python train.py --n_head=4 --n_kv_head=1 --init="uniform"
MLP neurons of a small language model. Each row is named by its layer, matrix (up: input weights) and neuron, and shows model dimensions 32-95. Each number is 50 + 15 x the weight over its row's rms, rounded and kept within 0 to 99.
A block is one neuron, or neurons of one layer that tend to fire together. After each block is what it responds to, as a language model described it from the Wikipedia text at the highest values.

L7.up608:44 65 54 40 66 45 25 73 66 50 75 60 97 56 64 51 66 77 37 59 65 46 54 40 60 33 54 74 60 51 48 41 46 65 36 51 51 39 41 56 53 26 28 38 45 50 45 49 57 68 46 27 33 51 30 51 76 53 51 52 64 50 96 53
Responds to: Main verb after subject. The main verb, or its first word piece, right after a sentence's subject (He, It, The company): was, is, sough-t, though-t, return-ed.

L10.up51:50 90 43 32 34 68 54 64 69 66 24 25 51 73 44 70 64 78 39 41 60 43 41 68 53 90 50 60 82 79 40 53 29 44 33 61 53 67 72 57 39 67 45 31 49 56 65 70 39 49 55 53 55 35 09 33 61 46 68 26 71 37 62 47
L10.up353:72 68 41 51 50 72 51 58 46 86 49 43 64 53 24 58 56 79 40 42 71 36 27 63 48 52 63 67 53 62 34 26 58 26 75 49 45 47 49 21 56 40 58 40 27 53 68 59 42 57 41 10 45 67 50 20 59 51 44 39 71 22 57 43
L10.up396:73 60 63 58 62 62 72 76 70 51 43 61 51 53 58 54 51 57 69 51 29 37 21 67 46 49 76 68 59 51 46 31 67 32 43 55 65 54 68 51 68 39 58 27 68 32 40 63 59 76 61 23 58 52 24 44 54 48 62 43 41 35 66 66
L10.up572:50 45 31 51 58 47 33 62 47 64 35 69 47 45 56 82 44 63 49 66 44 42 41 54 55 51 67 55 55 38 72 24 40 59 56 28 72 88 46 46 59 27 44 67 55 40 32 42 57 61 30 64 29 58 64 34 29 71 30 55 37 68 61 60
L10.up686:39 79 51 76 57 40 32 52 43 48 88 48 56 25 39 50 87 68 53 88 42 49 49 58 64 57 71 55 71 42 49 37 31 58 64 56 50 81 45 34 35 44 68 49 66 37 42 39 62 30 75 55 64 34 50 43 63 28 30 61 42 52 84 47
L10.up715:55 78 38 56 41 50 39 40 63 75 49 51 51 39 73 59 60 70 14 35 33 70 37 43 47 36 49 61 60 56 46 17 42 58 68 48 65 79 53 38 37 60 41 56 37 77 58 64 38 57 63 32 33 43 27 48 63 37 52 62 33 43 60 50
L10.up757:62 42 48 49 26 44 33 63 58 67 38 61 84 48 61 44 72 47 44 63 33 39 84 66 53 59 43 67 53 59 54 28 70 56 44 49 42 54 42 31 29 51 36 46 51 41 52 71 44 79 55 33 37 31 46 32 63 42 49 39 52 50 50 45
L10.up847:41 60 60 66 41 67 42 73 56 67 56 62 72 63 64 34 67 53 53 63 49 37 40 52 66 56 58 80 70 42 33 51 35 62 29 37 64 35 50 42 64 38 53 54 41 54 70 50 57 56 25 37 51 36 43 48 60 85 35 33 69 28 86 64
Responds to: Start of main verb. First piece of a verb stem right after its subject or auxiliary, before an inflection like -s or -ed: "su|ffered", "do|es", "return|ed".

L3.up117:56 24 44 35 49 48 45 56 51 31 74 58 64 41 82 24 47 62 30 47 59 37 57 61 53 51 54 54 46 67 42 24 41 46 48 44 44 57 67 52 55 77 56 37 30 40 52 55 69 47 58 73 68 51 66 70 54 56 78 43 61 31 53 54
L3.up194:45 51 31 33 20 67 27 77 44 79 33 50 42 58 65 66 55 52 65 82 69 63 40 60 81 44 11 26 47 53 62 68 42 61 35 40 43 51 34 58 76 55 72 59 25 45 42 28 69 32 36 44 72 44 28 38 28 56 45 79 75 51 34 62
L3.up195:55 04 35 66 30 45 65 73 53 44 41 31 67 37 53 31 53 51 29 20 62 57 31 61 57 72 56 64 41 59 65 37 29 41 37 42 35 49 41 46 53 75 41 48 50 29 30 57 29 44 59 70 65 59 53 63 67 37 31 45 27 41 31 56
L3.up248:38 83 58 43 41 54 64 56 36 78 49 34 55 59 76 60 49 38 52 64 50 31 60 32 24 44 56 42 58 67 72 58 60 48 36 26 63 55 28 58 66 57 41 67 42 20 44 55 40 42 69 65 57 68 37 59 74 57 55 81 51 57 34 51
L3.up324:65 31 37 57 41 59 36 61 60 79 69 22 61 29 21 67 67 68 33 52 52 49 42 68 39 81 60 49 37 57 50 54 39 27 47 45 64 60 51 54 64 36 43 30 69 71 61 54 46 68 51 63 73 53 46 36 48 13 55 37 72 24 73 41
L3.up404:48 54 21 55 74 67 48 25 78 48 40 54 63 35 42 64 46 60 79 46 38 37 59 64 28 33 60 60 53 62 47 69 40 33 45 28 54 40 26 43 42 67 57 47 41 37 41 47 56 45 59 70 36 32 22 20 47 37 31 42 52 47 27 52
L3.up455:60 52 55 37 38 35 46 10 27 78 41 49 66 20 66 75 54 40 57 53 27 64 31 50 54 54 44 30 58 59 15 36 35 52 63 32 60 40 36 44 67 92 41 37 62 54 53 32 22 40 60 62 60 32 30 49 54 30 44 68 42 53 49 64
L3.up461:62 35 47 38 57 46 53 45 17 59 44 44 50 65 39 60 38 36 32 62 33 35 69 33 14 62 47 36 61 46 39 55 30 36 27 63 50 29 31 49 52 41 77 44 62 51 33 38 31 84 69 62 69 68 46 57 63 48 35 55 34 34 62 69
Responds to: "as", quotes, "-les" pieces. Mostly the word "as" (such as, as well as, raised as) and opening quotation marks after "stated that"; also the word piece "les" (scales, rules, Angeles).

L3.up15:61 61 26 42 60 39 43 64 44 64 42 32 79 56 73 67 64 38 66 63 63 39 39 82 59 39 50 69 58 22 38 25 61 70 34 40 49 43 45 34 74 32 65 74 51 48 46 58 38 41 56 27 41 67 60 31 66 30 64 43 61 42 70 66
L3.up97:52 48 39 54 61 61 46 40 44 57 24 42 63 74 43 85 34 40 26 55 72 33 56 58 71 43 32 39 88 50 71 55 40 46 31 78 68 43 71 44 74 54 65 31 37 62 50 75 52 34 38 41 31 49 52 47 33 24 62 47 70 42 35 43
L3.up254:47 49 17 50 63 50 44 46 43 67 64 55 66 50 64 63 57 52 56 48 37 75 48 47 16 83 57 49 49 52 41 40 70 55 37 65 60 54 35 44 30 52 16 34 35 30 74 48 42 70 47 27 62 56 32 50 45 37 29 73 48 38 54 55
L3.up358:45 67 32 46 35 46 15 45 51 53 33 64 61 41 39 48 65 41 58 42 64 59 45 49 56 19 41 65 72 60 52 33 60 53 50 29 46 84 44 52 52 50 37 56 38 44 49 23 27 33 82 30 40 76 38 29 50 51 41 46 36 57 52 34
L3.up659:39 53 42 49 67 68 45 61 81 70 48 40 45 32 71 86 40 46 13 51 49 45 54 58 65 70 42 66 39 69 47 44 68 55 46 38 65 50 53 41 54 44 39 61 29 20 45 49 20 41 47 38 32 72 24 32 37 62 31 54 46 24 32 63
L3.up721:65 55 44 48 58 77 39 70 61 71 63 29 63 80 69 64 72 60 44 67 74 36 34 36 68 30 31 29 37 33 51 48 45 53 39 90 72 33 00 26 40 29 39 28 47 45 33 30 74 41 58 60 68 72 12 25 55 19 46 45 55 23 41 61
L3.up777:51 63 82 52 55 57 67 60 35 72 60 59 55 49 09 45 50 65 59 63 37 39 45 64 24 50 34 64 38 53 70 48 71 50 49 47 61 50 41 53 14 52 40 38 53 16 60 56 37 55 57 41 56 62 24 33 61 53 43 55 72 76 62 24
L3.up816:51 76 51 48 29 53 15 41 25 46 28 27 42 62 41 58 30 38 57 36 76 25 42 70 22 50 58 70 74 39 50 45 34 38 49 31 56 39 71 53 20 51 33 33 35 35 43 53 59 42 42 46 40 59 44 34 29 37 38 65 32 39 56 28
Responds to: Predicate after auxiliary "was". Words right after a form of be (was, were, be, is), especially not, also, and passive participles such as approved, announced, reopened.

L7.up553:30 58 36 35 49 43 54 56 55 39 71 39 39 61 39 60 60 66 28 64 39 34 40 65 37 47 37 42 51 64 39 27 56 44 46 59 81 53 59 69 65 70 54 69 19 62 68 35 53 65 38 60 54 44 73 62 33 48 18 84 71 48 42 69
Responds to: Mid-word subword pieces. Interior fragments of ordinary words split into several tokens, often in infobox or list text, such as Off|ic|ial, form|at|s, st|at|us.

L7.up474:51 31 47 62 45 20 63 58 48 66 51 54 28 58 81 61 41 69 69 59 51 67 55 65 39 58 18 27 59 48 66 62 61 63 54 81 66 44 61 50 49 64 61 52 68 54 60 61 44 29 61 53 57 47 61 53 31 45 53 51 43 81 27 36
Responds to: Infobox list endings. Line breaks ending "- Key: value" infobox or taxobox lists, often before a new "= Title =" heading; also mid-name pieces in foreign names (Gr-ö-n, G-hi-ca).

L10.up81:47 68 41 66 35 70 35 57 11 55 62 59 38 46 65 75 59 50 57 72 43 28 55 51 73 49 43 39 49 31 53 51 28 33 37 42 57 51 58 58 43 47 45 63 45 78 59 55 51 57 40 43 64 44 32 50 62 52 43 65 66 49 89 48
L10.up89:44 51 42 40 35 49 60 48 50 52 18 52 60 72 71 47 12 67 05 61 32 22 49 69 28 72 45 25 66 38 51 48 49 24 71 14 56 40 47 47 59 39 79 48 35 63 40 59 82 62 48 23 62 46 51 59 66 51 49 45 44 29 68 49
L10.up419:38 50 82 69 21 46 55 50 51 25 53 50 45 41 29 66 55 43 47 51 58 71 50 64 52 21 38 41 51 36 35 53 26 28 47 47 56 51 57 49 44 42 70 63 51 56 32 47 61 43 57 41 32 31 53 45 50 59 11 53 56 76 37 69
L10.up560:42 50 23 51 47 76 61 46 47 33 34 49 48 81 35 58 47 75 42 25 30 58 44 65 38 51 45 72 71 34 46 61 44 51 87 63 49 74 49 47 54 39 48 56 50 76 44 17 65 46 32 41 42 39 41 60 53 40 24 40 36 59 60 55
L10.up656:22 42 63 65 67 52 41 31 26 34 38 62 16 52 45 78 37 48 35 54 59 54 56 54 41 68 55 41 58 24 33 47 53 45 30 36 75 77 70 39 44 49 73 41 40 64 67 60 46 47 41 34 14 33 30 65 50 53 45 61 89 48 39 64
L10.up754:61 55 55 38 48 37 47 81 25 33 36 90 75 46 68 60 25 41 28 39 53 45 31 58 54 52 60 67 56 39 69 66 29 68 66 41 64 37 64 33 24 25 57 56 56 40 60 34 37 47 58 46 56 62 23 51 64 37 44 54 73 62 33 69
L10.up850:39 73 44 49 49 48 59 53 29 67 49 37 83 57 30 64 57 65 53 47 28 57 40 62 55 67 53 40 54 32 73 50 25 44 58 48 55 77 39 51 44 44 32 54 75 43 37 64 76 57 41 55 73 47 43 56 67 47 43 45 21 53 58 55
L10.up859:57 90 41 42 32 49 36 59 15 49 40 56 47 50 49 48 28 53 38 35 51 60 47 67 27 53 48 29 47 38 71 59 59 59 44 38 39 64 49 34 72 22 15 71 72 56 33 64 76 63 61 38 45 56 48 47 48 52 47 38 42 61 54 36
Responds to: Infobox bullet-list breaks. Line-initial dashes and line breaks between key: value fields in Wikipedia infobox or taxobox lists (Phylum, Publisher, Postal code), also word pieces in table headers.

L10.up27:37 55 50 32 64 33 57 29 39 66 35 46 57 27 65 74 58 42 49 83 49 35 59 32 56 43 39 35 58 72 29 72 60 42 62 22 44 59 27 66 52 53 42 37 26 73 50 50 45 72 35 33 65 53 51 47 40 49 61 24 75 71 36 47
L10.up83:60 42 52 29 48 51 76 80 52 43 50 57 63 48 55 81 29 60 41 66 55 34 44 52 50 53 45 58 49 77 80 40 51 22 66 60 42 66 45 45 58 43 37 46 70 50 40 48 19 53 64 47 63 38 42 45 77 25 38 55 35 35 39 60
L10.up345:39 65 30 55 56 47 45 45 58 34 50 57 75 47 34 70 38 37 35 18 21 53 47 32 49 57 65 36 64 81 45 47 50 54 68 44 58 55 42 61 58 16 59 34 65 68 54 03 60 75 45 56 56 41 37 44 76 32 29 22 45 73 61 49
L10.up474:57 39 54 75 70 22 45 61 59 37 65 45 59 66 56 32 28 64 17 74 84 18 47 35 39 44 50 36 71 79 44 53 37 43 49 43 66 47 52 64 67 22 61 36 61 22 54 58 59 27 51 51 48 38 36 30 61 28 41 28 72 52 43 53
L10.up626:39 81 33 41 46 23 43 33 41 72 34 41 68 78 75 53 32 39 41 60 48 43 58 36 65 52 61 48 30 42 29 28 80 35 47 37 64 60 50 44 44 31 38 83 42 34 48 51 36 52 32 71 50 68 51 39 31 65 44 41 34 66 42 54
L10.up714:39 33 83 51 78 50 46 62 65 41 69 70 51 60 25 67 14 55 70 54 41 24 75 56 72 66 40 27 60 60 52 43 41 39 44 35 42 62 63 52 67 43 55 40 31 71 83 39 57 43 48 63 53 34 64 42 50 50 29 46 63 49 34 16
L10.up721:46 56 48 33 68 83 33 36 55 21 39 66 70 62 46 55 24 41 37 50 37 50 46 42 71 50 53 52 47 64 59 65 34 34 47 55 79 57 46 77 58 32 70 42 59 49 60 47 70 32 31 29 46 40 53 44 49 57 42 38 78 59 21 60
L10.up837:44 41 36 64 46 59 49 31 40 38 35 67 55 53 58 64 50 37 13 67 43 42 52 44 14 50 53 38 42 51 63 26 30 26 51 17 76 50 44 50 47 31 64 51 42 36 30 51 52 52 43 72 60 31 34 27 78 41 37 60 70 19 61 30
Responds to: Role-linking prepositions. Prepositions after verbs or participles that introduce a role or relation, mostly "as" after served, appointed, named; also of, on, for, from.

L7.up307:74 47 59 42 56 43 48 53 43 70 46 20 31 27 68 39 40 38 22 67 54 26 23 32 27 48 53 46 35 30 45 55 31 47 36 57 53 72 60 41 54 45 56 38 56 70 56 59 54 64 47 45 31 58 56 45 36 45 47 40 40 39 47 22
Responds to: Prepositions after noun phrases. Prepositions, mostly of and with, also at and on, linking a preceding noun to its complement, as in site of, time with, position at.

L3.up30:64 39 84 54 60 55 30 54 39 77 31 35 71 84 44 68 69 69 49 63 55 27 45 57 54 52 19 61 49 65 34 48 38 63 55 70 61 76 39 71 22 15 68 39 52 47 64 45 51 54 52 24 62 69 70 40 24 66 29 34 58 27 65 45
L3.up77:44 87 42 94 14 51 57 51 36 36 21 44 38 27 46 43 41 55 34 54 55 56 57 72 37 67 27 63 55 48 40 56 60 52 55 54 62 22 53 40 34 47 53 78 51 42 57 32 36 66 70 30 24 60 36 44 35 60 45 69 63 35 45 49
L3.up177:61 63 40 88 45 39 54 19 62 43 34 46 43 28 39 47 45 57 28 62 33 32 15 45 54 31 37 50 30 38 41 52 44 69 65 75 66 42 42 69 75 44 47 75 45 40 55 62 55 47 70 27 31 55 57 62 15 56 37 55 50 46 43 49
L3.up258:51 64 46 23 35 48 63 44 40 42 46 59 54 77 65 84 52 36 46 55 53 56 51 54 79 58 62 40 21 29 64 73 71 57 32 53 71 32 34 50 50 47 36 47 52 45 56 20 63 51 52 59 40 34 29 45 55 56 47 74 47 64 46 78
L3.up308:54 54 20 41 31 52 29 61 41 58 41 42 70 36 54 66 67 46 38 47 59 48 49 41 44 67 40 31 52 85 68 78 45 57 40 36 69 52 27 59 33 53 36 60 62 29 36 32 41 60 56 32 65 60 60 19 56 69 70 63 54 30 58 74
L3.up483:58 75 70 46 11 50 43 59 43 57 70 38 34 41 51 69 43 73 53 92 51 66 57 62 38 67 23 20 68 16 71 62 54 49 26 47 75 51 46 49 51 40 59 68 41 57 54 43 55 44 45 49 56 25 42 58 54 42 46 82 53 42 59 57
L3.up503:59 71 37 36 77 59 34 32 47 56 65 43 45 36 73 56 42 59 46 80 44 40 48 72 41 59 57 43 49 51 15 59 65 28 23 26 53 60 48 78 76 31 45 42 39 20 43 68 33 67 39 63 36 52 22 47 37 46 44 73 36 45 48 63
L3.up643:55 55 20 54 30 68 54 50 62 60 65 54 67 42 70 49 39 52 61 45 26 46 37 69 42 30 48 34 63 22 33 52 34 58 37 48 37 63 44 35 53 44 76 29 33 59 62 29 62 25 35 66 21 34 77 68 31 31 68 31 36 40 76 27
Responds to: Mid-word name fragments. Short word-piece fragments in the middle of words, mostly "u" (Gauhar, Suzuki, Sibiu) plus "de", "su", "Mc" starting surnames in name lists.

L3.up112:53 42 60 49 69 41 49 73 25 49 57 28 34 62 42 57 37 41 25 60 36 63 12 74 73 41 56 57 40 37 66 56 51 26 65 49 59 61 17 38 29 32 54 52 42 43 49 41 67 39 17 75 72 47 54 35 65 31 40 64 35 51 64 27
L3.up249:65 49 53 34 54 44 26 62 19 50 39 25 40 58 74 32 23 75 67 30 48 39 49 53 27 54 50 09 61 53 57 67 47 47 41 44 51 51 63 44 77 47 54 60 49 62 56 63 58 55 53 19 56 39 41 36 67 39 49 53 69 41 47 47
L3.up334:18 61 59 66 65 32 45 70 47 42 64 64 30 65 70 76 43 45 65 77 29 43 25 73 67 51 64 42 65 37 41 38 48 55 42 28 44 47 32 82 56 21 67 69 29 64 33 46 52 54 31 15 42 52 69 43 69 50 61 54 53 55 53 64
L3.up394:45 32 47 77 31 45 67 52 39 39 50 70 49 48 29 25 27 57 47 62 90 31 48 73 73 46 39 59 45 20 43 38 67 53 76 61 42 60 40 60 74 50 62 84 29 72 25 66 69 44 50 21 70 50 50 47 57 81 56 36 51 36 54 30
L3.up507:48 60 54 69 27 41 39 49 59 31 54 46 52 82 37 61 26 75 59 61 43 19 42 84 69 12 64 31 58 49 48 65 30 40 56 51 63 34 68 49 42 44 90 82 33 70 57 54 44 54 40 41 61 14 47 34 62 22 57 54 32 43 52 14
L3.up673:33 55 55 75 56 26 23 71 37 26 49 52 71 54 51 53 40 79 55 57 65 64 22 60 25 48 58 48 43 51 52 54 68 51 56 68 69 70 43 47 39 61 54 84 50 59 29 82 51 41 47 45 74 36 38 38 45 63 54 72 39 31 69 48
L3.up801:27 42 31 55 40 48 64 77 47 21 46 32 55 62 78 49 59 63 58 39 74 38 36 68 48 61 53 62 57 70 37 26 34 54 44 61 79 35 37 41 51 35 59 64 51 52 26 42 54 45 37 63 66 50 34 44 47 43 47 45 63 68 50 37
L3.up861:38 58 59 71 42 33 47 53 63 65 40 62 56 85 45 72 28 48 46 48 56 53 59 60 48 67 46 15 72 32 64 31 38 30 60 59 58 58 46 63 32 50 50 55 56 70 57 59 36 50 28 48 32 46 52 77 53 65 52 61 52 24 52 34
Responds to: Infobox field and header starts. Tokens opening a new field, heading or table-header cell in infoboxes and tables, like Popul-ation, Con-struction, History, Year.

L7.up876:74 64 45 47 87 60 41 25 55 56 44 47 49 50 55 65 52 66 27 43 40 53 69 72 40 82 39 24 47 51 51 32 58 30 48 49 74 55 23 17 55 43 26 43 51 59 50 35 59 35 48 56 56 38 39 35 22 43 70 51 20 56 67 57
Responds to: Word-start fragments, comparatives. First sub-word piece of a split word, strongest for les/ea in comparatives (less sweet, easier to); also de in definition, degree, delays.

L10.up15:73 52 52 56 64 48 55 28 44 32 65 31 60 46 69 69 41 65 37 42 33 44 52 59 52 63 47 36 36 50 28 50 41 80 62 25 58 56 62 63 58 30 32 51 52 59 47 73 35 66 58 28 73 32 59 59 43 54 61 47 66 26 63 53
L10.up71:36 78 35 27 29 59 65 75 64 27 51 67 38 45 46 74 44 64 65 63 21 25 38 66 61 28 29 58 43 65 60 54 56 53 38 24 54 45 70 44 73 86 43 67 46 49 29 58 42 58 62 84 50 57 54 68 59 65 44 72 56 48 45 41
L10.up445:59 58 37 59 52 47 43 49 48 65 86 57 59 68 52 28 51 56 65 54 60 66 64 59 74 70 40 27 75 83 54 63 67 28 68 41 67 65 74 46 46 34 44 33 36 46 44 45 37 28 55 64 33 60 23 30 59 62 41 40 53 23 62 31
L10.up473:52 48 35 63 30 35 23 33 39 49 57 51 44 84 58 59 37 48 65 69 47 45 61 44 45 61 39 47 26 61 78 52 36 80 62 58 70 43 39 58 45 56 23 66 62 44 43 38 64 56 47 50 53 44 49 57 58 67 70 52 56 65 42 49
L10.up604:62 42 32 26 61 46 33 52 56 22 52 60 28 58 57 41 72 51 34 62 47 40 47 71 63 41 40 44 19 57 87 43 62 61 57 40 39 29 62 58 51 60 51 61 38 36 50 33 48 27 54 45 20 51 62 52 72 55 57 57 48 43 22 20
L10.up606:56 55 46 55 72 42 29 35 42 27 58 58 34 49 55 51 42 77 52 48 39 58 59 54 47 39 32 23 50 69 66 37 43 62 64 52 79 44 63 50 40 55 61 79 36 95 52 40 49 46 54 70 60 39 72 39 83 54 60 60 52 23 28 50
L10.up861:40 59 50 51 53 60 36 47 14 54 34 48 28 63 60 73 39 65 65 61 34 42 42 68 77 60 29 22 53 61 51 40 53 56 62 65 63 49 81 49 59 46 59 52 54 72 44 59 79 50 65 55 29 60 41 25 56 36 65 50 33 33 51 23
L10.up867:60 72 42 33 48 61 28 26 58 40 41 61 39 30 54 47 54 41 48 53 53 32 61 52 56 53 65 49 68 55 67 42 39 58 86 68 41 55 51 39 39 26 62 58 51 58 59 48 28 57 39 25 53 45 40 26 60 76 50 43 55 13 64 41
Responds to: Wikipedia structural field text. Tokens inside headings, table headers, infobox fields and coordinates, often mid-word pieces, e.g. History, O|ri|ginal, T|ra|ck listing, 42 in 05′42″.

L10.up8:53 37 73 48 55 33 35 52 87 77 73 19 59 65 41 78 65 54 21 28 28 51 60 67 55 43 58 43 45 37 50 32 39 47 34 55 76 49 30 57 44 76 32 73 43 48 54 31 61 45 64 67 55 46 28 51 42 40 42 55 56 48 41 51
L10.up38:17 83 36 35 50 74 50 25 66 74 51 50 53 54 45 61 43 71 57 52 57 52 43 49 48 79 37 59 45 62 66 42 32 56 70 44 53 68 46 32 50 62 64 66 54 66 29 66 39 59 44 25 18 72 27 41 71 55 60 45 54 46 60 39
L10.up322:51 61 46 39 41 65 17 63 60 17 43 24 64 48 45 32 38 55 65 74 41 52 45 41 59 67 72 45 64 50 50 39 41 50 31 57 64 50 70 37 59 42 35 41 51 36 66 55 69 39 88 64 67 37 64 42 52 57 24 80 46 53 42 43
L10.up335:41 56 57 71 37 57 67 67 61 56 58 27 56 30 61 53 54 56 41 28 17 45 33 56 41 76 30 42 44 67 61 43 61 47 65 53 68 54 62 38 72 60 60 43 45 62 42 73 73 13 43 51 40 48 35 48 35 56 59 65 48 51 59 21
L10.up416:29 69 57 76 43 59 53 74 64 77 67 32 40 22 33 76 49 47 26 53 40 40 37 47 58 58 67 66 38 44 22 14 55 31 49 57 70 61 26 26 52 39 41 48 35 59 33 45 44 65 55 44 42 35 48 30 31 56 73 63 51 63 71 41
L10.up530:36 62 36 57 43 42 58 53 43 37 53 21 42 55 38 28 64 63 46 59 43 29 20 69 56 48 58 34 51 54 47 47 43 09 58 39 52 63 30 42 27 38 64 49 23 48 52 39 48 53 72 51 71 76 61 70 48 30 52 40 28 43 73 46
L10.up836:44 52 57 58 57 41 62 42 49 43 60 44 44 44 59 45 30 61 22 32 52 66 49 46 57 49 76 24 77 46 49 36 33 42 38 17 81 59 28 37 40 58 52 67 33 63 40 38 62 23 62 60 55 27 43 34 74 29 54 48 52 37 73 52
L10.up876:65 60 45 60 33 74 64 47 34 53 22 37 56 61 49 15 73 40 64 51 35 47 63 55 42 46 34 39 33 56 37 51 55 52 88 45 42 58 38 35 48 35 70 65 28 79 60 34 36 65 64 31 41 34 46 53 40 50 45 52 22 24 59 26
Responds to: Word-initial prefix fragments. Fires on opening word-piece fragments, mostly de and pre, at the start of longer split words, as in de|gree, pre|miere, de|tonate, and the French particle de.

L3.up65:20 70 40 64 70 37 34 64 22 56 38 38 48 32 59 78 54 57 55 70 71 40 34 35 53 38 54 44 58 38 61 52 46 46 71 47 58 48 71 65 63 28 53 62 09 42 44 53 22 61 53 39 54 44 30 34 47 65 60 56 49 67 46 44
L3.up103:47 47 34 49 62 45 57 59 34 40 30 31 62 39 58 68 57 64 46 39 59 69 62 45 35 42 21 44 44 86 69 44 70 58 68 65 59 57 22 45 43 62 54 72 42 30 73 80 40 48 55 74 46 77 48 18 47 54 37 53 61 56 57 30
L3.up178:48 44 38 45 52 52 19 75 34 44 63 40 35 50 71 47 31 61 49 54 44 41 34 70 30 36 31 21 63 53 56 33 56 70 67 47 58 55 71 51 54 39 57 68 28 66 35 41 48 65 38 49 63 31 35 52 76 47 35 41 58 39 48 64
L3.up294:29 58 58 63 60 46 42 75 39 55 66 29 52 62 47 48 40 74 47 62 69 22 52 27 33 77 75 75 73 54 51 29 48 24 66 44 61 57 68 57 37 70 63 56 59 47 51 44 72 58 54 54 56 45 55 53 64 69 47 61 40 39 54 36
L3.up429:25 77 58 44 47 63 60 52 48 67 22 29 47 81 61 55 40 66 76 56 62 28 34 55 61 52 34 07 72 33 62 51 68 50 65 74 57 28 46 73 80 21 49 66 31 32 19 46 59 60 44 63 65 68 40 54 53 40 79 48 22 44 43 38
L3.up555:44 48 46 63 56 69 48 63 39 43 43 72 37 21 52 30 58 47 51 68 67 71 43 43 39 46 36 58 45 60 52 63 56 72 72 49 61 48 25 59 45 57 39 29 61 58 54 61 38 50 61 42 63 51 54 35 81 63 60 38 56 31 62 41
L3.up631:60 52 26 32 47 57 70 90 59 55 54 26 55 46 63 72 51 75 39 65 28 49 45 66 53 44 39 33 80 37 70 62 40 43 64 39 55 57 30 29 59 29 57 64 29 50 30 39 83 72 63 53 34 48 49 36 48 55 35 62 74 37 69 48
L3.up746:42 40 34 33 48 60 36 65 53 35 23 35 49 31 46 66 57 72 45 55 37 41 44 61 41 47 49 28 50 51 77 48 51 51 66 70 82 34 41 57 74 59 67 60 14 28 45 41 60 41 58 34 73 63 48 56 46 46 40 47 39 41 43 24
Responds to: Blank line before new section. The second newline of a blank line separating Wikipedia blocks, just before a heading, list item or new paragraph (==Reign==, = Plectophila, The 1862).